config.yaml
norm_place: "pre"
tie_embeddings: false
init: "normal"
init_std_qkv: 0.0265
init_std_down: 0.0133
MLP neurons of a small language model. Each row is named by its layer, matrix (gate and up: input weights) and neuron, and shows model dimensions 272-367. Each number is 500 + 25 x the weight over its row's rms, rounded and kept within 0 to 999. Numbers have three digits each. A neuron's up and down rows have the sign that makes its largest values positive.
A block is one neuron, or neurons of one layer that tend to fire together. Before each block is what it responds to, as a language model described it from the Wikipedia text at the highest values.

Line-initial dashes that open key–value fields in infoboxes (Country:, Time zone:, • Water:), plus pipes between table-header column names.
L4.gate109:512453466426467482504527483505471523460486477509490477491526496486520503491500528509462497489509520512507502500510509493485524496506491544440487476487469485490494431504523495517476507480497483538481505494525515502433512550522506460500485485523484508512480500518524515535498487454516543491
L4.up109:501554546548509484469505489480518524491537522490548500516501467482526506497525449489477534492503496490548496527515545473520571467512477508536453492502477485518482494500483475520467500478488520488497542510501494458497554524486513496491522511474494476486482477517471501527493534517504488486
L4.gate733:481530554514543486508465484494519493502489490510501509478516480512498499523535513512481491525500482501465467505518505518448486558491501524523451502446512472499500487513499487501477433521489488528503517491489527535443484462482537422515487502500453486491487483546509465501521470547511537460
L4.up733:484512489497476477475486517471448470463502454498479498553502517472509487479467536508514512469488504471489497487473477495504501479541515537474488493530475543519498502512539514504524510482476536482503499480508528507488500516486477518528500506541519498497493499474492514529486489513556502484
L4.gate754:515522507486490453538498486516519544495525513507477446502486516490518508512533541518500506499472494527514490543520539501490508496472475459519472523484478456474495522476515486521517460487516517515486490503510488476482484534509496515472475510475489497452441544496531470471533466504459511505
L4.up754:503487492482489475525504524513523505505503521526470475542483506495497470463473498482490468561498511471532486474490521515535479494502465498486464524477493528487555484466514547451525459523468477531504491509527513524496510498501503487507522513553493529477497534483535513478478481503496506517
L4.gate879:535514517503518471519511540532517453502498534476541516483520506487483481496514503509506515520485500505476504549469501492494517519450527522502481538485516530505472487509480511491512477545512494457479483466515476550475496513503517472517496472487466518531483528515559440507521500484462510500
L4.up879:475487512508508526500551471491482483491548540518462522586498501508516507496530526493464432499491499477488502513460457501509505454479464510515480503452503552480503522474534499456504506514484487522536458469513522518499552551483480454504495470495488498483480484515502498486492530517514525500

Line-initial dash bullets starting infobox fields such as Running time, Post town, Summer (DST), plus mid-word pieces of proper names like Sa-ud-i, Nicar-ag-ua.
L3.gate679:510485524500492528544530496554501505523495430494495550506476510507514514496508500525477502491498478494478508509511491459506510487510455519499500467476502525487525504486469533539489471539543481503484480497485526451489489558513474497478498498500489549476503539547502484480487553474483442498
L3.up679:495520505465441481515543526521487461499488547517515476494534445496489463488526558431519478470482502485521531523503501510507474481482495513484475486519517502505444503473497487516512477488496469521544466469470496451507525496494530508517493499493506490524452489499577519547531511506522523499
L3.gate1496:502526473502515538538519533519450539512442492483492528494544501486515446513523557522500556495475506543495495490488521517480556516493484522506496490494531482502477484518502533498507522496508486494509511510493517456501533517525504468547545472502495540471441502508529522496499551463487506502
L3.up1496:483494525465501496533511534523555533519531500499533503518511513556503553495552527482538472510515510504534507506524493498485500477511503496516467535440504494483515496509506492492510485516560513500506529495539516496502542509495521494520484459483486494508470509545490516531530492487533495475

The first verb or auxiliary right after a long subject noun phrase, such as "Camel racing has", "bisexuality are", "her research is"; also an opening bracket or colon after a noun.
L4.gate44:498486498469485532491492492528523529507476466489525488471497488490475473476465528509475525500469492498496457539503504504506510464447569510503512515550507521518449479482511488447488497500479483466487546496513519493522482482512462508516496511540538498475514489486513484478474475495547455489
L4.up44:479521499462523556499518489471531545546459513478490477504473501491443488506525459507482549495490485519540496480487518523456464511509526470502466468499526495527504493493515519544510481487478472519495453482515515504502513461511518535501511490515499503555518479460482469488490487508459535474
L4.gate727:491522464515532525517499510548482492476466514565508503486489487524495487512492499545519509495509502482507500493548502514499482558482516496491498496552532514488488494486478468481487478456527508534526522515466523501519553495539522516497482460510491515491487505526516505485531478501509498527
L4.up727:513464533525522531487504515474492513484490483476476484476521491500506507484460516550534456548529491477477483470510489526510524548504539531495500470495466491472474502517515476524497511461499557494475482530500500519487546455502535494500555494501513522496490482490520521529489481509484484530
L4.gate884:516455509499517493456503492535479493502549492523524517498558476462489487515474518558513507497531512480472502481526496485480564534489513491489454473529503528504489511477512531523501501472496525510495514513501509494517484480531510511506500491519531511524520515545537519517500507494483495502
L4.up884:501489467526558518510486539479481509498506505475491498478505464484484447557568477475510500523505500511496474493488517488490491507497492501487479444515499489492527488486457452495470508504546492528500505524467498482488493448493508522544535484481493445511477478530519534526503525465480523533
L4.gate1065:461507495481502521498481469504491460483538459515498557446497489511485515484506506528468501529493480464510463483505481505508489503508538511466475480487532575478488458516525507517491506470460508532479512481470501475513510503533509443539539482493500487477499502534514493499425505521554456482
L4.up1065:460556528511476471525495461539533497523486469477516503481486490535514452479548499543481524540503455501499523523512482505492505520512495475493482500525478480518510492492503508512516488491526514505527484555477503479549525522502506478525486465503504547530491461514535523535457479528502501533

Fires on the finite verb right after a sentence's subject, mostly past-tense "was" or "had" in encyclopedic history or biography openings, e.g. "It was designed", "Miller was born", "Republicans had held".
L5.gate13:494458494456523519508522529472530497478512472539518485500488513511472460490495495529511505481495497502468493472486501501482505492504512468449490493474508535451484507543487446504510499470534511537463459491521502493469536484512504515512545497486450541511513519546498492503462557484526445499
L5.up13:478490474483518498475542542509510477515524495526498488529531483537490522518498563510513508491510470480534454481466499476484548540523491470468495510537480506513512505484501485508484530459499522493460482484457505478499510467520496503492476479477477512523512495492530525517477512525518514505
L5.gate341:496518490520474533530570549462479509442517507497493545452516475498524512500443500531491553505546536501481472528430493509502528512493493507497504496475494496506481480488541474549446490476539511493494525498528470467507489535541524506509533512516468547504551491488510504544501480512567509536
L5.up341:498474501470512513489519490500499557523498513519524514547482500488472465542528538480490474481525478517507490477484488499492477534519501480538499493504500511531485444515514500485543498518488487513471486459545505546511544492484532527506496492516514503509526505530498491499497540458512518470
L5.gate380:483457493497538523486528514465552543485486508524476535521526495484501475500483509488520495500507505508477446498511516457503469497482458494454477538488504491492475493486496524483515507492501499498499473492501535473474523492521507482516518489489488498496503477508471500489526572551519502457
L5.up380:467540489516475537473538489482482492483510495496521486502517512530485510495503497497515499522530522499549452471517511493535454502512502495452495479517457467522525523539501442518486513507498486536485510520514565504519513430502565553512548517478500494499506491501493523495515491490519529504
L5.gate532:477499500489537581523513486480481530534456482492469493507515513492511527554527497521536534467511488543513449467460497495497469516475519489450517502476531482475484537526509462453475502508505504496520509534516499479493478476535509500513466479506534484524506506523465516499470542533473432553
L5.up532:491495492513513555564503534476499515492498501512477513476486516505511517543565457504501505498519468507490473492494537501520529499517464492481499481535480469491431515520477464473483501499490481481456479469479492508505495543536474507498497495488483571512499505527465516487507476472491541515
L5.gate784:503465456506517510545515538498516487487500461483534508478520466493518502537515507521547512502491511443465482492474553499476488537474488520444514514472512485501503500543524526463480508501501498491492496491542525494514508499507511502485527485494503533521512525498489483481534507489525493525
L5.up784:471524483521484538530499464518521527484501506474513499487525436527507484475473497520558482528509481496533488491509556497524513517487514466472489504502450488476530497505483502516471499484502466514467481537525476486521519485467507518511566506506499527544487523459523486487531500504546511479
L5.gate1098:467483475486533524535533477492522516457493503488474545462481564501532496506531522456475486511471517511462493488513553478474522508508500477497509496512516543504468531545515485519470457483525474491474510549495520539454493495522468507534488492490521487467517512498462494511492520506518475562
L5.up1098:489480494485480516476532524461504502490513484468477518511499549530468484456502544519472494482519512483498480492521488491522472482513532479490607475523504477522498486499495496476506521504500500518456499512495503534518537510525523497518519555470489451490479464538461503520487486464484503521
L5.gate1296:473477496503503498455494487520533488472510501508505498504466512456515519473472548489462487521491482499518471513474534504521493489512495489506554472478535476503524539490495507518504503440542487517480518518507503493484482505538530509535535465500457520479487549449470509502518499454499497547
L5.up1296:503467477476493530506529497482548498485491507529465447477519498539471462478507461513484491474516491470439460506486518465483512485494472479461492482501485554543492511545523491480520522503543485526468479484503500501470526501489508524483497495515493506508497555503482464478539560491560502441
L5.gate1485:504453506482527502459519487485565458484485494549497523523531474494490529468482500481494500474510507582460501515497449500502507499489475480476510528471536529474474539499562470498456460503502475504489485510472514493511501509512511492513482513504492479502494559519454490506502539475496487502
L5.up1485:502485459488526476492563513460541466479493487518523469496484461473480533536500503500539518529514471483504469510453514544497525476546521529471519513479517484489469517536490470494484487488467479486492465538479477487482502514512485489538497452438460491495503497469524502522504500538521438497

Number fragments inside structured values in infoboxes, tables and dates, such as digits after a decimal point or colon (UTC+01:00, 6.0 sq mi), day numbers in birth dates; occasionally mid-name word pieces in tables.
L5.gate543:535514495449518532520489499500494483529465488498528506529481502495507516534539508506497516485441505498511497516513507495448517526485511504496452520512472453532484527511477522499519495458492525547517500482483506445434526510521461496507523463511527517489486504531493478482506504522490505509
L5.up543:540487458472518494491499477528508472564480523504489542504478473520511507483518503451512499517498509506513552501499491484517481499511508508511483537446498476478499483525523519497510495493464509503508535493499467489483518480459468530510531509507555487533506491497513492464495512470498493502
L5.gate838:507488495478520556520479530466498498511491503520482505466518482513526471494500520469486404521455512503512502517466509491480545504531488483496472504499490529507542513492456505478471486500528551504528525472540445484526487523520464504506510504519452522499453471485474500466481485468521512513
L5.up838:504495524498531502507520485485512536520486470510529560548445463531510516496528510476513508491509508530481515501460516528513487467493455449501487545507499504475506500496483506494490479541501511492498479434502505476527484460511485525526524502471469485504499451488526513451531528526557540465
L5.gate956:498506499498523489516467522536531515492468512516519527473467520484474496505482510500499535486508518525502462481512477505458462545495500496493475544496499474480513509436493488506535526494501538450515458490508525521505560515516541506516532505474494509512522490456566503512484513517477499492
L5.up956:489525517512527471447520473495487502533534530462529478494511497497538534477475483508511477487506515465503504528515499483499484448492507520497521511541527507484505521516494536535505500478479509514525523492460473467522534508526523499492524493504487518483553533527529532493500487513501503496
L5.gate1006:502529485532524512514525483497488486542489491451468507508502506465511474490551493517497501516515486461501480527513533532486483513454499448465534510487528476480493505482430515524515490487508485544498435509499474515422492518510522465520499510514544507480461506530527507522531533529469518509
L5.up1006:525481559500520488534505485509505450526465516512480505490442489470493456484496521549503480470481488491519524507479501442488510517517447546506470465487466507519484503472495503485526490482483510501485496486539492498497453523470501443447511531475460506509448499496550504497510510464526498515
L5.gate1075:492491504442534516530475501444505507519490451526510486535499489463528497510514509513468508505513514495497469536540479495433514520461548516504469543491504475486517492484487499517501483468534483476514499473543514463433478472522501460510501529495517487471495492518480494510495488478534535497
L5.up1075:511519506497488486441488517508493474506569530507497508506463528482549511496511523499478487517500495473551512545551541488492475485492514503480480529500499457485536543492509480503523460504521520542526538461518485473496486446505467496510501504510482489436467482489519500544519514557515484509
L5.gate1181:458499490492525537541495514525516490519453543508493473499535517509499476518528517483546520470476497465491519481473478515488538488455504507453453500519513513492498499484456527497511467475501531513492532491457515498476520481523489490492505490484477477499499504524505493472507521490451524512
L5.up1181:499502508542528445510496510495481458531495516491501512531494506509485482470500522483516525494477481487498562472496503499536511453520515542501492510485525533491506488513456492521524490462507512511475511508501441497501511490488492459519508485490499484481467465532522478462486571492514483549
L5.gate1211:490510528495508527524474541503524526515508502479491507490442517488484516523549483508459517476461468545466496532504528542457488504471497509490476504525544483522542506442512450512511454500513521535510492493502499460523477464500489468478523488520482507447478502492502459498494536534547493525
L5.up1211:474517511500485482520504548477538523486517501487498500488502494500512542509470519473501513512526505476564472481483548567512463552508465484499505498544478529524506506496471534488531505548535498513482454484540491483511534485507489509518500463490512503466485508472512538564465488530543527448
L5.gate1307:483576545519489556523506472472522481488499473509472495520498503498508529517504550533545507459496533531523499534480512546466519503490502524494452508530516497522482492444465488542454512521493515500537472506497492494464484522507492475491484477475503511451497478512510476467505442502505537465
L5.up1307:509474481505499554515516570460530448510502521504514520487469513545537451498461502498489474469497524476521494480528517547481456492475491461523507523544495509508482509538489575505461533498485500498516505504519488507506502519485514521484473514512500525517526451503488473485491535510505469510

Second year of en-dash year ranges in career lists, infoboxes and tables, e.g. 2022–20(24), 2017–20(18); weaker on "as" after served/incorporated.
L3.gate436:468488481497490494537537494459497514481455523493509509492512477527468502532512559516489484520511504462478498500484498486472562512488506517469445483496497488473477515468509491482487467503478523536526519485509569484488489520535556507491507511470500526538496528530504495494450531490518503506
L3.up436:487490496552448499532507522484495505474499516504537498537499414519499510508496517495490518488530485449525573520511519487542513524463472499502457496507481485467514539489487478476493460532506492506501501504501527511531487485498572521435519566476488500537518527538534501509490523467487475544
L3.gate859:462520507478479516478534501498513544515482512523495492501478501490543517536472538506488513453470525529440524494462519510486544510511510485489465484483474497460517496490547510499461519496455525498463566498491530506500515479500474481526479493524517468471512494474467501488512545515509528508
L3.up859:471491452435488524484531545544520485480472482525479494488499483479523533479504475459503502463463472487481472536499525520501425490509480504498543519491535523470517487484493563502498481447464507499471486539510520541562473518518491488489482532505504489486502522431498435487503495492442455452

The token "in" opening a phrase or word, as a preposition (in 1896, in which) or prefix (in-jection, in-hale); also of, on, as.
L4.gate17:507432487451510484495507513462473505474514453490474480453522485464503480489490561534462511521513494514496494514458510502499516517444478506442492480500494495502501469517498499510510498478483519532502499510555471499430486513518524478477476512557516484515464528523497526504493489455524480511
L4.up17:485500541484494541478560518499512510510530448485490530495597467503492441506520513480556528494494527503482521479546513513503473523510454487489522478496489487496496474504498486556572495519486492497459501491480481510500464479487522529448493538517468493523466513488530531474516496526495484487
L4.gate594:486538493471484531468523480480532482485497516464497493483540518506475483503527497486495491512492515480479500520502528504489481490481485466515478500437478486531491514421543491513523505511466525558525480528456501527452475458522522506518494532473431539511539503503500512525481503505540453495
L4.up594:492521504460509518467532475511508525532493483484483505463514495500499504501482494504494498521485489485523520509482531486494503486479474489512463523503480513480424470505492454531502513509497519482506494532500453488502490497492497505500492512486482512490487505455479483514512484474478499487
L4.gate837:488500509479524514481501504508512511491506518507472515486479463507494536498501538485494516533487501505505477545490512491518485521487486459471477498487460469527534503522518473453543513495509510485531488501505523547540457522527514502518509566524486559524513495470482524477495478497519521518
L4.up837:531511517505478527479494517488477511523522518483456491484507516494497459514535480454496507501431488519482495476543527495488472506447477497497529499488522535499530478507442477526517539494446508491485535486549465509506478514493490506536484506487512516455501515508470515516513523512461480486
L4.gate1268:490535489501464471500502524481540511459510480513435505521523515497534499460496510508490487468452500523501494523514526443515522488521478525516475499474506500520477531501526473492549478530525505543504480460490519547489454519525486520540513548485465511484490503505492463495503500477509494506
L4.up1268:463521484512449491488514470467510510491481480498495505482471527517458482483517512458519504465455464487528487534482537469502476478513505529509513499487497474480485492546519469472501502521502470517493487487519485497491495557485477517511493490508458510483470532456448486535474501506500505487

Prepositions opening a new sentence or clause after a period, comma or "and", usually in time or framing phrases: By 1633, As of 2013, In turn.
L5.gate14:542525476478496520513521524473514462491512434518489504506540511517547506510470500493518522473458489493479525555490485466468532488479490508512503513489538509460531536523521459536466510448492509508476542503506483511472505543538482496517471498493513452476507465489481456500476504507534523500
L5.up14:515540521480488492456528462458487471485493479503460508499467511515480470468491510488524546484449487525529456463478556463492488462503492517491499461453541445526514541536505488493468485540514475496490497519462461485468509494488457502479516510505454560500469505465489453507515458539540527508
L5.gate359:478492514498501509474535510498540516475518458520475534516524477497484484476465489478512508475504490500496460508472513521484534463495502548460486467470520507500505500481516444533506469474513454518484492542541505546481491518535503488528522494553537451477513508498465501489498511504444497491
L5.up359:481530499497484563528506534511493489456556469503537507503517477511484526496479519501515505517483477443456490494483548523503517510482521491521497483501512480532539491519482455491485486500496503514521477485519489473542508524508474540499559502525438515489488498467516464512483478521513493455
L5.gate456:483479490467496542520499514463517471437495496506510460506478495464499479456476492485498518505481516516444513497531470493514484425482455499514504512463511521495545478490489530526486475425495500479484543517489501530431502525510515510502483494454518478495511532522464486464495478488462455512
L5.up456:488507530482510525543474497468499519517521500494461476482482502493442493481486547475536501472496499526521449503494515512496468527509514489486513467494475549514480481505459494508480508537516495533521519520493437443493513473455508547510503450462508464493490492545507468476457486492527491469
L5.gate800:512510456479475516520515507444524455484511498531493532550526487500503488465559553479525491516488490480484489508490495509494538515512487504485466500469527526477472527501502541542515492527520504489476534501488457523476507541517494495495490560498503516479500535527504463475490512538477529509
L5.up800:472527540527493555456517536481505473462483470472511495496523477462451538498498524449522482509488559515483495500484482484512452499504516523446546503489461489505488504496465472483472491519502510487501503523528471523525507503514473507504486466514456508492481509518500523553501545485498497480
L5.gate812:494512473479493490467567501502514446489468494514516505492511482517552497503480496474536529518507490514514490498504515489478457462492496503484479521520501535498458483447478487471533481475511499495500529486463486499492481494525535505524497484496462469509485508499544493506512497438457485465
L5.up812:516463487463505580483490500473520462486470465462527491513502504530533509496499456494518491490485554477501510512483501513480489467457504473487429486519491504479489498502462508456517475475535515556538549480476439516489507515481492506475487530531465512492495518522501485545543520478480538489
L5.gate874:515514484473463490500504499504525519536485496522510472504493515526494513490485483504498485535420495498506481533542502478494508511522489491507502508448511502512508501517507533524534492523495532479495475508507452489463495503547486466502483512476464515460464526508500481479505475539515469471
L5.up874:438534436507479491491513521473509487475507448524541521528501525504541481514535507474461477496468490461501506510495490474503500503485427509543471506478512539491447554561510511505499552515496521504510546524489462488515493488477483542510490496539485496482499500503494519550518506493519520501
L5.gate1310:495471470481519509523469514520498524509502468495508522481512549461525507476526475464501512531463509529508523487520522463495519471494467518495507524482525467542553505509538565495464517480507511457457529483539480450489468564531477512585499526533485511520499492502542476474496510471486519498
L5.up1310:530524490492489446477500506484473476493536496513469500472516477524539526460542496500495501514496484530497478478508505486489477494444513484491495515485483534545479495498457458519503514471491490516492534540508467469507526512515493501517475515512500494525488486485503515474457472521525511500
L5.gate1361:497475483483493489503507537501511499468506458518494503542474486486513509443513505511520417520466490520493446538487524497515536479498480512500472477466514520493484462485510479520504529470487487469540497458535557486494481516523461497493489511559487496446504504464488498512526511469558484472
L5.up1361:490480497476476497522496494496582487522493494488502506523490495484520469500473469463538498478512527499487469503490494490513480480556476528501512516493521497479480524473502488508504523498495510518474438485512512508503490539520455526470488514489479484467493504520521513469527502486484458478

The word or fragment "at", strongest at paragraph starts in biographies, like "At age 13" or "At the time"; also "studied at", "within", "toward".
L3.gate489:504521493506479485501509524523550517478496487482512530480470535479493479527500527517492515502498505527482518531502486500476503515475486508486490449497497529528497457476498472528511496460479504542504458512532478548476489526531510502514523478530475495474509514498537472508491543482505491542
L3.up489:490460514509518568495492491491515482497496520481518527450553492452473484481497515491501496505499521498511481478465473490485445505510509513510526528495464496511478469522463490516563531475482540506515542524523473553500485515496500515496478532485454485539464507523491541520516524469449530449
L3.gate819:440499525449493485491511500465529492514471477504452501520511500525493515530448467493476528524497507511489519536529491505461473486479500530504490493466524525507517452533506475482486485475510464506515441491504518524483510527489484460522535496505496493527492470528514504497491500523485483544
L3.up819:516509529494505463517490543481518522508480468500493538517504521488526527516497443440481507503494502512526491466560536517492487513482490479505525526482532499528512484480507448496528476518512470499472535506484490531438480479474473514501488483554501482487491483494507470515489536476529502526